Part of a small language model's weights.
Size: 4 heads of 64, vocabulary 1512, 11M parameters.
Architecture: rotary positions, normalized queries and keys, capped logits.
Training: a variant of Muon for these matrices, 277M tokens, 4221 steps.
MLP neurons of a small language model. Each row is named by its layer, matrix (down: output weights) and neuron, and shows model dimensions 16-111. Each number is 500 + 40 x the weight over its row's rms, rounded and kept within 0 to 999. Numbers have three digits each.
A block is one neuron, or neurons of one layer that tend to fire together. After each block is what it responds to, as a language model described it from the Wikipedia text at the highest values.

L3.down129:553529503482471551485503478526517573490549508485477480520455548495497421459425585455544479498548457451564479442509476446488578533516435438440557509488464551527547485484503502550509542438436457429493503455444408535465505518479523461458442497514453500549494541432539412510541479531517532453
Description: Short word-piece fragments like ur, as, er, is inside names after H (H-ur-kacz, H-as-anov), plus the word as after known or seen, and closing parentheses.

L8.down103:516513478492484537525498470536507477566518521545486460514520523532581457436481526473414542486448527475551473516503510570489462457512503461468548492525541557503538476532566464473502525467515555519482464461506529509490497539510454520578504461515536476471532499538450594466536452605530420611
L8.down172:436391487530522464470512534482504504459489434492476467447486518473524517466476502524507459503499424485441479513484548415529487522519516583612540517527519509519486524462555436450490546504503512478494498378505476493490509520617578420518502477498487501470505512485553509514525503534446521510
L8.down233:537582469528415509456489455497489525514531511561528490431483460424540550535529539496418504492503515419514500447526464506552445478537507514438464473500477496553409502504446585512565420521399446542550540443535553521540483481538558536559526523515504518492511450447513496480522507510477491501
L8.down339:514482500480537486508444455412547452511471464486528563542461445458540508530491503436484520518398459535550542486481541461484476499573515594470551483516383572452497444525486490446443548457542385531545531458539499505467481504519489481509527465649533456500531488510435533468546538461584442499
L8.down508:441470574497506501539555463495507533438510548518473489541469515468460478457458508523550489447503547513492504399462618454494535531477526459504522482496543541513479456508543507552519492636485543506500488530497530456505512475513518557522495461500494566490463475443470545535527461551547460454
L8.down515:484546515509527439541481500509502505500547461551473461471510451454511521476559521528461514480503547472429547498434520483464515505451488525406514463593481509449558463508538503570495548502477523569518480513501531514544599568477553515435515506483459490582571512543441645457473540550526503553
L8.down825:548505569553520452486516494492497514497501452446434523543476540587561503480500521463524460459516478458483530463420500525465515561530443491519503461539523485488535496456510465485560491508532527610497502464467485529534477461500458501510491486533473525441465443507514479472433585527484468520
L8.down862:473537475518554491481539458467586430503516450476468451549559467440462528487503468460442536495528539543483530490511484526530470519466527467473552508526540548452475442559523458486542498472553456461414486536464507500515556536529412503509489511525469510443490518439474516504489483514535483531
Description: The last token of a clause's subject, right before its verb: relative pronouns (which, that, who), It, or a noun's final piece (col-lege, stad-ium).

L6.down94:592516518514477538586493498570494483464507510571473457537598471503452500471572481459491473443547448497480520468499472513511509536403606383498477460525463485491558512446492499520467558591559455550515509515562547497462503479486480507493539500497464484490538554488446527476426505557496517563
L6.down99:497537449559466594503571448542473533481527494493534430479500474497500447589510456543464491506492545438535472447489465525506473529473518456544526513491558497477549564500430473517501541587491486517499532551473482482468425536493434459508522497465490541500507531480511562475471515512548523487
L6.down294:541459436544510485449502481494488453551438508461448508434497495504505437514470434439468473456509383481435454530492442453506526481458482486483488501573502484502511441493548463473528483531468441471475466521481556451543481513428438474553487494531485550596478521573433540592452478523463524447
L6.down364:531525425483478481509477509508529587424495540537415447443475552487515493592519480428507515524513517496413506553497501553436560487536523487497421574470499507550485422495469490520579446502444471434500505499442464473495473516493658511429515545510491480503492539447540469423509433435488476486
L6.down704:521460455534511531479480483486446514533546506468473497550576437495438449532542497509478484545523506536485488514504483512496473561481469558599532522485455497452446546430527509470509470558511545471559560473571514584573523485563437496469462522508440465545518462492503503520495443586511545482
L6.down718:584507493485535502523500487539461562476448540421443489558499470458475537521545460557478433481478489449517447518494531523533548567433568553449466484515431499480478459477537565440467482488452480458509502561508523408487522506467470511583413509508559499474521507490492578476549516468536445537
L6.down849:481459506443489510498464470484490441437492442497552476439507517527475538504559539524432555402468427506531456519473612565478485450526467405519459496454581453576467493547404491573471525557536513442461499518527469517511515443458528482528538520484498524456474471504514546477485464499493480482
L6.down854:553424426465490461447467452484516498499500499531519405500508493480451541469480457453462553515506476420491454571584497519551510446486458500525525503516536418477430480493547575463485519508465570531535477471465506500527448483513491440510560598509461408489494457568443502467514544548436449456
Description: Coordinating words like and, or, commas and slashes that join two items in a list or pair, especially named entities (Night Flight Big Band and…, military and civilian, Kotoden or not).

L3.down120:615469506498531528457521462469508510474540459494484443500539483566489455562568473558474483478501466520454471475517502512448523490554444437475519540546542481498534460486501517505465525599528511491436552510505573582493510470476498488514507497515528509464483505516483543503463505487429445490
Description: Commas and "and" that end one item in a list and lead into the next, strongest in football goal-scorer lines such as "Heatley 68'," or "(pen.),".

L8.down60:528547588506522495467481587525462513512458450430499506493566446525453587494545471511491505451492463528543509533490516432473503492491578464502503518566487477539478583515495500427516524481505419547437477508443505530479507451502517536486509613586491550440517507517462529516567499502461517501
L8.down221:510515355512383477476523461500492583571511439478514544503517532552548507489534462474530520470517427538522502484479479470505392527473460562585437523512477458542518497495566464549493510492455436490463445531519484527446567539520425527509492486492530546457501483531526534426489418513454475465
L8.down274:521472527464491453561475509473568549518547505524513524516474529531491490494481454493493519493477514522466439544422527522484453508501426500483473474490464468503411517459506471420450554510521497458506477450449449553535454540532457512391492580520578456457552432492535489480528470411454522506
L8.down336:569443516515606550471523546508497487520519469478468504457478579497409469496503447493505518485521498469503502494521444520523502370465474567406535500504478616493568506541432560465483500585499476531540508548516565501503492524524523561477503533473529437432444481487494501477477556533479480511
L8.down381:532499393482466531506481483443504549519468433460503477557514526559507487454487490481559534537501481545498521492509492459477437436500448501508505463543495489539509511449563499467460506495515495532483490495498581455478454463473481530513484530511539468494535539510508517522488457443460471483
L8.down429:597474520539578532486527525560451446484461556538574447535522468497561598421524445479427418489547510551447464417472507502497449506509488468508462385551515519481591490514497436518490527542464493427529591473520476527485468533565522518520496444523529565449561462495469505464482465523504560488
L8.down724:453499441520472551499534491520512505484472479524585471547509535530555451439499506525527546390435474517524515586461538486462464549397492501470485460459495556493443539481474503547490484491472549455420515449472465515481462500478472507537496528382475534530478552475548494489512508464493496559
L8.down843:577558518471463544498487506487587485520505546526481503601473430526461535516517488470489553452534480489602458435505512528485455474533442501441441492419503552542489555504481504494487502486475469538520569516551462512488510504515475543432458510486451428522489501521510528464466500490521577475
Description: Closing parentheses and quotes that end a name, title or year in lists and tables, such as (1957), "Naraka", and stray = markers that begin entries.